From a checkpoint of a small transformer trained on Wikipedia.
Size: width 320, 5 heads of 64 (1 for keys and values), MLP 832 SwiGLU.
Architecture: rotary positions, tied embeddings.
Training: 334M tokens, 5103 steps.
MLP neurons of a small language model. Each row is named by its layer, matrix (gate and up: input weights) and neuron, and shows model dimensions 192-319. Each number is 128 + 32 x the weight over its row's rms, rounded and kept within 0 to 255. Numbers have three digits each. A neuron's up and down rows have the sign that makes its largest values positive.
A block is one neuron, or neurons of one layer that tend to fire together. After each block is what it responds to, as a language model described it from the Wikipedia text at the highest values.

L7.gate273:077136109097049117051131115144183124189089126167134088201140163096140122112073127128173137097120136172131154083133097137143109093124094101111033126157177097145159148196154155119125163098097111094146130174145083174107195135057155113170138109169127163123119116202152172157132113159138105110165175130128139077114090137111149130149128115091146153208193108157134083073067156180119115121115
L7.up273:125156136144090159147124173116116110097118140157153136102137120153133138127122140095168115099145163154140155135141122106183163132080108114046113162182066176169117132158112158115181156138056138116145168110118133157143111152091202165134116167106187168175179143088128184145120091106112118102146197100134095147184120133099177141133107090138082092132128104143122149134153168119091074168123
Responds to: Mid-word subword fragments. Interior word pieces inside a longer word, often place names: the sl in Yugoslav, ta in Ottawa, hi in Lothian, eth in sweetheart; weaker on function words like of, in.

L3.gate253:108152178118138105093128107064140098138091099114171183152148132148122099159136182150163171114178131076062111132059106195147136069104130091122124139099094128140145104104134091099138147134088165167157119087139141089048118175125124114123122188094086115103133139154175076167200195150125101151128126121027134127167115110137094101141119154127138112102147166111072133095136056133161103099078
L3.up253:115108120145069162140112129113151108154229157135141101132100111114178111105143119137162106192143133081136160171120129158121143128113096118079139095197084151178127057146121132132079088128088066169148171143150150128098085164167163103120174136137146163071101132100151101134167160153111121150137135101109139159110146133129139113078145130108124132133150124048169077066117125102146083140160
L3.gate262:141137128112112099122135123153098096105169115145172134153100142085130083083082129124162115153156131075109118167182164116079159152096154117146156114147087126070162104094108156184114131138119116119132127049116127139162173105134139156145059109127113134136074103138101087087088123155169128191122118162074210092122149108161059130084071109103125104204161117115158117120118141196141104132085
L3.up262:158135130151149174139121143102109191066052146166190132120132139154102154202099173091134148133173123157125118169144125132162124157119153177125132089136139083102139067112138173138078186147098082123125147102168097087143081140120128109138151155142172118123108158167141112138123119116060159128128066074102047156138151144125144094069146166142119168147181061132164069135155103127094114152093
L3.gate598:132142114097160149111091155116157127101104166191144184154096139145168134097137178063145142168099088090094126152102130139101136125108165168148141113131154144118139117102098158137111150173203148162176137033070114092087090119097211167116124100123086079101083121061142139122165090168092180120181141176054161182146150144169090095134123136107138085163121124153102124114116112145079193163114
L3.up598:166153140086117035145170168076150175134041067123148209093150089107108121142158139119071128094102130143116147069108154122127131147204075113105120127102161097029112131082070071139122102127076071159181160146149143152112080193160135114142141132101096068231104139135123113117079118163138145134119107151116155126137160146162142117134158119095159184135128084091129145131139066130106109161096
L3.gate638:084137118073084146124178081116130112147093175132100075131137135153080160179126112124121161186103125136094102129132106091112149143106176184164097153127148126167183118153135154099142172112088160067145102092053109117137171152119132143091110095105112118082131122207149141126144082173159122088199137132087151106147180164057104130091129125100177163092137126118162122097169106198107120143110
L3.up638:137096144115130146087117144109130139173127149096116121151134175107097163165125078106062112106120127135170131139098105058129117132109163147141170150147102099136176088086133148125126217140056131128159104126130060143087125088165103070132139116088150117055139130149119183105177125111133112043115100053160112114182131101134077154039138160122127091097157143093154105120148171145044118155106
L3.gate661:109127109099091119144147122072135146134145098120100126129117182128093165182156157123160085109099180151127093111132130092099146078094100146104143091141169130153134120091111198080079115101110120088129144139079054144099106194133168132154167097152116125115096063143152184104208124155157131153122125105086156158150197195149111130102095110129177113171144123109134193099164093150116124184117
L3.up661:148072191138123115072103146118107122132147088121129142081132166145102091092120069123140137083137157099129115131130180161157135203191173119140166134131146110094111113124106113143133215126108111132115172169128049098157115102119212054168118088123121152113137099133138073116115108132111062174134131108094179143096174146157139136102125088156161077101155086085143173063084124150106117187078
L3.gate665:116111176114047140091140100165103100121151116145143072134077169184155121110136128144131101136113108075109123155101132118098145110199133101089065113120150081157083155116089187114084140113170108133126142079092149142144164121116133110057109133104096101086152107170115189104121124140105084179134150128129154153152106111090087124124129112127147070131195171123152150103162118130089145111109
L3.up665:125119156107161146179109102184102088057144101147133074085151127183175085130093122124108130068176107131110140136124151183098133093110100104092122169116101149132132158096116173154129121189170101154092138156163157061123125143132164079126177068128134122137112103184102133053110162112114161146118114168078114118135112142085135123065108109163107112126103146099162156101105086101102146130063
L3.gate803:129157114065104155112156139120129113106099118158150122136122120136116090174081177139142141115154122053125115163086105079128091134154148099116154161157153126094129115142111071157097139180134137101189127130123147143124154140086079163174083135117159105090078056171107188137145161139213119117182083174085165082101148150097105124007155118119175155187170130097149079131151119165111138123108
L3.up803:111120159098105168118106122142147140107159131165119198133098104188130121148160125112135105079125072154071137171172033141124128138125142108159119127146124136116118154066060175134169100175086144105121111110129140078130152142073140136116166106138158146137153106123147068092141085107162176130148112136129161115105127173065065158094153114135074180193133085165101144073123121169117100177090
L3.gate814:087165107160153129109100127098151131132148185155130152108106178138154087151103106119137151143162143089141103137120113106157112174124082130136119143136136158154198086170096095158094216166127150141111155128139131123109125164114149113165184137161120059119062098169131118124144122125141150131176140152092207114106138138161027143077144186108145127098158176122096106081089105151077163119108
L3.up814:090135137136136066120107136145187101161131106086176140159137129110217134169124116072185088063076139075131143150102163110070159093123170107154127169162082084125153114153146083133120109129061067122090075183119136156138127119108140107181079138112111121137146116120099117141152137121163187136128169078124108101127165056153169115106144140150113069152122175070160149164117123145109106154114
Responds to: Table separator dashes. Dash tokens in Markdown table separator rows (|---|---|---) under header rows, plus occasional mid-word pieces like ust, vi, err.

L3.gate71:120102132143128106112125046116120096116083143081112148119130102135125113109083107112120135111144129172119168167152114170115062150117105119159096198155144098149135047187141189108117090083146119149143109139095140156102150161099132129160083159087112144125087127160101149117155185139152184100173120099129070185127117102148106110090126102114162114155127102097139142114101119188108135136047
L3.up71:199215176166124112151108129204099133086153119182127134152117113097132131116173132137157112156141188100136116176115097139137097109122151099114090159154110139146169158186140137121162106159142100179179112144132172125129139063151122157138060116091163104110100127171095193136112134146104158150112130202092132065149115105093090115134136124114099143157173146116120170084128141093117179138142
L3.gate103:063138095136088150143196149140150143138086097126122111124180123118059141162106160097134134170123138161055111104108091147131154130110135144188125158134112106193099167180162120143055073111151122134122061120080191099128142127061178128098175185118166189101074148083171120109157107140089149133145166136089172153135150182111077111102100118121102147131088107085109056093138125163092131114092
L3.up103:115135195140117108126152086145119069094153088129125141126147138104131087183188117115156102129047152143106104117123132186119124148170165135168108129148084144084166114061105128069094074154100107107125109100146141103134178147105136141141146102121170130188106099117164087161097188117101102159124160122084111126161072147146146156094138123141159138105082095146152158115130088122086078112122
L3.gate119:130113091171064118149171100110150128140078102055122187118218101154123184162113097127174145081127169128085110154076056123115150145134133114128149148116132155203125178101138091112112106126151142091133142119119144111096089143101100167138115162093105149107085141151109117077137161153144191124149142102184146185201152143086133096086097129136199204118120100113099076131134089167115142190095
L3.up119:133104179176156090142140152121135114074058174112170111153110134165049089149091123139174111140155160099117167109178169099146118126171086144172114157081116115140099187116138134165107113136081100146109125176164070057137162124141188150147126092135133133163186167158104158092125123099118109122134129139093113124169090094120161121091153147123186172173106109105149177107099125113167138093133
L3.gate338:138177137051080093149117068179116134102165104144095122107164135122179169137119146105165079179087141120132129163111106104155122105108143145137076085105167155076123118095109099080147166082153109077137148135066072133162156141138110153160094072113088183147163123157133145139083114161120097108166143173133183178074163136065171144064139065132083100155185126144150131139165142184179097177135
L3.up338:154172124129117130099145121123148057133110081147113093115163165105185121101105142128160121162173132117135136139139168089177186146109066136128118176129063177108156090137177120129097158193127124045147118113114073174116162107119063099066122129114138175162144119154104122083108149126200149102101132107142119136145149081136162097079141128159129153147173107159108180176122119171093162123170
L3.gate498:125171139151190071155175133143165146127095093129105143155142116169123157075103135099126156136129162075116110154192115111124091036139184117156066118147144159138109124125128108098144189117172153109066112154104101146098179148145159073087081166083131164140138152123104172160074177141181105102165186116098119098083161091172136121155149061145154121179145103123090129163165112157104153110085
L3.up498:075121091163074132119133081086163074100118136160155125128123190172082092154158153098133102121089131138097151120104078112101101167129177148201066127121161192113104141109106161100084112111147145136109115138095133115144091121133111087119196116128115146169084144109166119102124084106131142098152141174096144109154154162139135146077101138101148147160089128081098111160113128126097125107076
L3.gate516:098092102123118138114197132136151152038119129174173147178133065175196097101131173143118151201153108150049119139124093143159112118103117163174133075132112131155089070129054113163148108127159144136177136123089131122099145140085166109084114131127126138154135158141136140141113118187156155074169123092076153097148113167141124154056067078120147142155118108156114107117108135144101193113079
L3.up516:097140152158128077138098099202170144118128148111149152091093145134136129135071127155089101131133138166117138114142137119152173088074109138148157096152139110130129109121181169204111178156120116114090059083109134115083148157096020073120150160045187164146109123168132112172141138168124114137131113100099155135157157123106133106143156111146102126154150132145150130164106176137097094131105
L3.gate592:106172116135141125170161138094121129152077050114186116203090155107136141173133085135135140140121171103094183080137125196112114097133125153137137133141108103103135137143140150105155145174171180122136086165082123183109140169069092144135145137103079127149114142140080160129139152215121161131174182118076101190120179176095115141158134042152149145203117067132140093087183104123092156145176
L3.up592:095080167142177092134146084124139138086055146072119170175148147154087171152099047131126099107115152155112144094144160148113191137095119102142122097117162128126121132183138140101145125150163147118099133121114131125155143135076071133157139101111186141121114159135079149096085129166120137102176135140063133207145121169104107140163116102142129110154145102155169115129146059150141123115112
L3.gate606:125158141059072135138183147133119148135142104164160152160099180153069151118114151153166067150084201079101130102095105094140031073115084127114076185183140134169132202159120169127108117119160113156122110115152090162085098168102153116129084109149116165158104104218137120123133120173165149180139201120108121103110106103148091099117107084112130109144150139119162154131172166153117178126137
L3.up606:153159147129139151138141095083122145124192114156124127141118160113138132078155111099102078136072158057107125139130092109100085193149094135129107172125204138120101125179120127071096116120104114167124076064137116141093177105163132144140141094113124116240135162177127165113141139128127128118130127092174191161149043099141072122064120078129123152171154136125156111116148174110129144113099
Responds to: Mid-word name fragments. Inner or final subword pieces of words split into several tokens, mostly foreign proper names in tables and lists, like Bol-iv-ia, Ruble-v, Balay-ev.

L3.gate68:152114142119149127096197085171076095109111146119157134110193156164169136160111152090111146164087085124134101138134115184133124164113140110117092124060158136112160117110086124144102087161129148143137150130162127167145147154023104158123081119154087112162121085138105137154136171127130127134154143167161170161140116095113098121158084100152140055129156097128129173074106073189125147098057
L3.up68:157164152139142124120184123113066136110091083153132176136141164129091130146098123141129121149085129086163082119097152152096123172092093110142145073033126166178124122127135109199120102142122139176070148139145143176156066069175097110130184128150103140180138136088152087120123113107141098067129131073129090086107116132095032088119068134163129148115121132085061127101141093137094103104131
L3.gate79:183150092109105090135140165112177185194080063123091123133174083142153121138093148090109164167160152083150068173172080126128077117151152045094076148074133139104110163140133088124107086123116163095107066114144161117119115142079113109119081146127123109091077106141118134095151172140145112172105135151123148152102124143095117127102103143107109086158111158150125130148188172134089154086198
L3.up79:125153144063082143208100107146153117123085093154071161157131085103147131122072133107146128131174064113098137131086067124111125110145137131127087108140200112115134150133157130033183088109097079124084079149097106118128157140122107158056125167118106155152075139136089133101112126124116112045137072103124137165093160094121147120155118085118067133143169143188128116085087063168097114167103
L3.gate163:094098144197155151119094075169137070096087195127168166167106128204144080136123096142165128137126086145114124208113173175119131118100160114159082063122148126134127123104091092096074134143084152076168148130108098108122096142093145129103128124093115110068115114084103116106107162141138167130183114142075161109145091146116100162112125115113122142110175138061135160148114048187109159128106
L3.up163:131114140162178122102173096131112148153141146124104136103151185119109071109163125154165123119125131170141155172108192158080131116114132137100104082152143052119160142104089107121117108112071164095195188087136064123130055121109192113067109102168070120082140124121089138082131114142164196082132142130151120102134157168159136168202141193121092118154121080087156130136120093149110123150107
L3.gate225:145132048152171118159185111124119183145123104102178161153150131107161096165173172107120151145197074145148118155139192128186092097098108121074112132050092102098135129137124093141148144130121131147152171159142110141129045139174096127152081199147105057102104099103111143148088125131123171159136110157047160155053121126147078134170074099146210141168136028109108113111127085145095165141114
L3.up225:141174171119143136112104122136092112066138096185127151101152200069157135134124176104175131085127085133139122099057156151158129137060160122027150143169141099047097158143121096083126173135126132137124103136104179094155087075158137159172167162112213122150041102112105140137115169104116136160131117197115157152113138142111149169115133138123157118070193121076069170169149062116122130114077
L3.gate268:142130094145132117176179069171070123146105087125160097146126102157178108116057094072111088171079114143112107154086126177133049149109150121130088134046116164085076108127135115120139068164112102125122143156108055164085055118094130166113097214055097128157079122107136218113183156110129151165115163142096118075096083148102109125110127103130150122106124142095113150084138106185151157119064
L3.up268:112099103135165116138108135110096148154162105079142156160089167103131157164061138127159134090110113100147122117116106141156114135122128112184146135152135141133148187099132137147070068129076123104087135197116092196133145193147155136095132176200107136108097083084159111174138213089124126108094155065161237145132146132162149145167122079167143075147128091071135134143099146135143113152077
L3.gate570:130136105142148101130157155085150199154180095133149097123173092166101115200062154134111149141153138100086068067107084116117129149116063126168182093123136123202098183158153147088161082151166151163100130084099154154147087132170105085111115165117090148135079132145163099132194123114085129150145126088152165106127114136151095124154162128194195145027105167145094104127108159132101133103153
L3.up570:087098168136141101080151128139113129088157113160127110125104113098160126199107150116040150138166063119080092109124156114084094081118136126177102165089137143162158149158103083166122075151118159114073103185116138116118095104146147119133094174166153123131096132102141100147137115135127150159107168169160102080130111113123227149141120118106137125110045098136141115175142175121119155163155
L3.gate670:132130096087093136106140151161111114099145156106080090127113080152094069095105138140135071118107161100102131144170153121079094170138195132170083106100120137162066192162109100140112068182095120131140116122101064186103074151107139215099122121120114132195118109118094151175129064172216176138158138157150155108122094109098112121106102074133111095144076118130145127112069112138108146133089
L3.up670:160144091154193118102096084155078148129142148162117082096087131146093100115086127109136113124027126111160135087147191114109110130149085127141097143118092209102172102137186157098087122172100068093136178105219136181121161163144128153102048121137126091178155093125117119111098153107086158114134160189099138150147087129114118116119149127108090182110101119154204120144162103154146179104180
L3.gate687:156224089086139108164135135093120143098116141123136180157146136183180159128135203124115111173162102159097105165081164186137138158052150089113084128102129143102147169107066150164122104117124159092129133131067073165133106134096048143090189150065123104107103130130107175203135113133115113131099167114095161067078076143113129137135080097161134082131181141147152145067189111156116150138100
L3.up687:121124104141130134143171157131145152113150103147148145141179118099100154100131150112127093164098138078042116130092100186172063087137148074204127161130155172141167111203199088072116059108182100109170098172117143160077141160100110128086124159091142140126152151109092183130142136141115116098106106123078107082146079095148155178133143108103074147138113187153118099169140135144159167072104
Responds to: Number word pieces. Number words and their inner pieces, strongest on ift in fifty, fifteen and fifth, also y in thirty and counts like three or four.

L7.gate636:142126125086145132102148107103151124095135142112111153149111125170093097173089154158117178124128079097183097137115133108102112109078066140137113126085195218114149145078112119135108107080138118165136179114127060118128111154104143082090129090198102106109117131137080133119085139133098168141098103082124175140108124155105112140115059140155106108127161045100164152068105062147100151085181
L7.up636:169159146133145134170191128130069135180132092146142157151123073150092110178209147154094076156084151153105074175148110172164077146099126142090113123098154103087107139101066104094149168135179165135133104140124114193068043112106149148109160180139109110144140120113129097177111140094137140160129135070158141124121145166092050144149180166141096086084140112088102113146072145109136080101158
Responds to: Quantifier and time modifiers. Numbers, quantifiers and time adjectives that start a noun phrase, often after in or during, like two, both, early, Five, 9, plus table numbers.

L7.gate292:127127161103184128091135133135100151163151117125180058121149114152107031147152138149141124131150111158127108120136083186206153101102170153142154141089139135102133167109080105149082177108133162096159135131105061155080160143128100104117139141104147102126121088183159165140069110165131141149114119124139132097142107101096087119114163121161166143157122138156186233114145119155137112146109
L7.up292:139074129143083121212146148155132129128155123168116151089093087117145117187082141077147109106128109045134129152127074130141106123126116119098158114171117146113111114122125121151128131136091089208124196084133140128111153169158134138080135104170154124125105133142162175076199105109103107072140132116133215186132143156111130106115112099098130168180155075165125137116180125161044142107169
Responds to: Table separators, word-initial fragments. Dashes and pipes inside markdown table separator rows such as |---|---|, plus first word pieces of split words like el(der), mis(placed), ev(olution).

L9.gate42:172163125117117112062158093152077070150100089132145155122129147142096108103139127124152115101114159187118083097178089145128130083103098104108103106137076044095170165148141158084098107146169149117094115139111126140122120132144096125149117161076153086121070134100129107121109142158158173107141118142139094161144175133099122194159141079125174106133098175149138112097073102175144132202123
L9.up42:117148151123142096087165110149071102111117097117155134123121110115127143087159132098136139089169168139107085131097094168127162122068138121127125109118119101084171102116147126062105089131153128135126150126098156127119132101161144102185139154116101102080032095112146083190159165162156130139132127141095116152124205180104149103138141110139227078105133145150120147132094136119171112155149
L9.gate216:120128132112123170110118139110108118116139056146103112106148143175101173069173093136133119086176167131129113119107171178151127149094119126198122114103179077103109146130102169177067138093132180076127164137055048145093127107112087108137074139105126153120138132095119147154118135166104176126096172120094087140193150150130086167180117059146137136162109093161218161145167123139053108143131
L9.up216:119166133180133183167169148182087112078117117159038086139097111089124128120160062197171113179182076084126164070162152119082088084122180162079063110128131125153100161136167190121162140151129146126158118104111112126100085090080109057156108150125094141145144101109134118101125111119100144071125115131083146121151099162152086141118164133118179131129122107137074140115140134149120144126125
L9.gate254:131162113128059152148207114144128146112118139106116081236132135144102132106195114135155100155124164164144105119176131188094139078104162096128101096114142101144119129140116226173096097170152186057085134120094110141098107113094116123135094187107143226132106088143140141171110172196134126151119145112058122164162133151096120135209133071143125079204123097119149200187131147167105126130126
L9.up254:157165166160085125153132121084101088130161128049117055153121098136125119111153136144142075139138108145187136085127115131099116124058139129153091156109129116141140089150133180108129139128125094060103135103148184196152108121101086128125104159105139156093100128117163118121083156132194121095055125154089090145160130155116127120149160081141184123125122109109175125185111198105125147104180
L9.gate380:120134102188150116152101110089135136157112134152181114234158163143138151091180114116142110103133165117145121089101147165149114081124087143093128141130092105083085143152070177078081113131149122104116198148114083134128059039108076153094122153146111116152102113091160138111112156158147125132102128155081139130123124177125183127215096089121135107136115235163114155128141111115145160157135
L9.up380:118134116149120210131115113075138087155127157088098056141165148150159110134144161162135145173211113167159141106174123122136155082103165126146109069087121076089096148138117125157129133110132071127120091146142130117164090119104120150090129138142108182095108082121140122083089096121196192091162104166113117089106116155133147131120193168158089151068136145079124164135072116154100101100163
L9.gate520:133116096156138106105114160123133042098133140089106110179140139115071116159071066166163127108124195083097105147129129211127132133125143167124110111128135109176109130131123086122104088122165138126096132160101118124093111072058102106132055159064159169124061105112115139099079143103150156060139102123110156092139156146183122121167117148176169132128137177108113130174084159190079124157112
L9.up520:172169136055126128114159151119129144190108125137093123147145150161124149188225137082124082142078117129167120153161135173158093135154181129132085144063103113179111162122156110129114171151162176084124098076120153063137082129145118120163115121163110112112157172086159100131169105092104107074061156165107131123112091111076150178129135115136076123194074119172121113102152151107169130143162
L9.gate611:084089170096095166099126128139138034158145081126102109174093178132074117110093095109162120090151200164115181121106158134129104124106115115092081114110131109137112090148090145148079106105146160161164119095114127098098120096085077167127118169070100077154042166047109117119100158146120192129188114143128139097145135145152131105139133106154113102126082151096088126112093101151084131194118
L9.up611:134141129147141120109156098142107146053064094187137066122106158160100099151113113102093075185121149175159117096108129117109135141089187125199068114195124078112135116094069137133066133106090129129136132115105104212096104066166076126130138158124189154137117119111127160108105143137113160103165179074147072143127201136110150140123118089155154151146062156083132068158180078108162169151122
L9.gate791:106082110128121167126197143163101139095111114113108084172127114122157108104164102183133156112156120061180143084159134171168109130079158130153088122126115078109147134126088170147057159143136165108117162152094097144112107136093102141111165146097146204135126114099132096176105109138093175133133135113112094147150126120108101168192130118128124146172071100151114197117139128166108188131093
L9.up791:096087091140105125105095083096164122097095155092106111138179158145105127116106141071175148086084076119152186095130128154115158086164163063154108122113130087168138126110146083184170158139092140131108162107157147119150144087093062076124118123066132152090105111109123132125118095174098160091148141140122141086098122160179113139176128151091120190087123146129173138112069133124099113120057
L9.gate794:106155115120065179117111105165146080134102064091051095178146128143091123118151120184148142108129133133131103073123125175154151129115175121138108156061105113171159147112124186161061164145134154123135119115105169108095136082077118107129111211114123093095114142105188087164139159123136150142127134110113162127100099127124075143169137119150121073127075149114128144195121136135058197106100
L9.up794:161126116145137147154087171122087078080171115093077183178085083149115154148135097198105163089178138090168154124097099161139188157142165099173094153142131103141124097072161144130099119163073156123104142148146161155097152124034155094122177181115094134135162139073148145091106100107120174119085119070146163147151176125096119081187168082164079151133083111081117149142104149105143165148109
Responds to: Surname ending pieces. Final word pieces of people's surnames after a first name, often in cast lists, tables or quotations, such as Per-ry, Gersh-win, Takao-ka.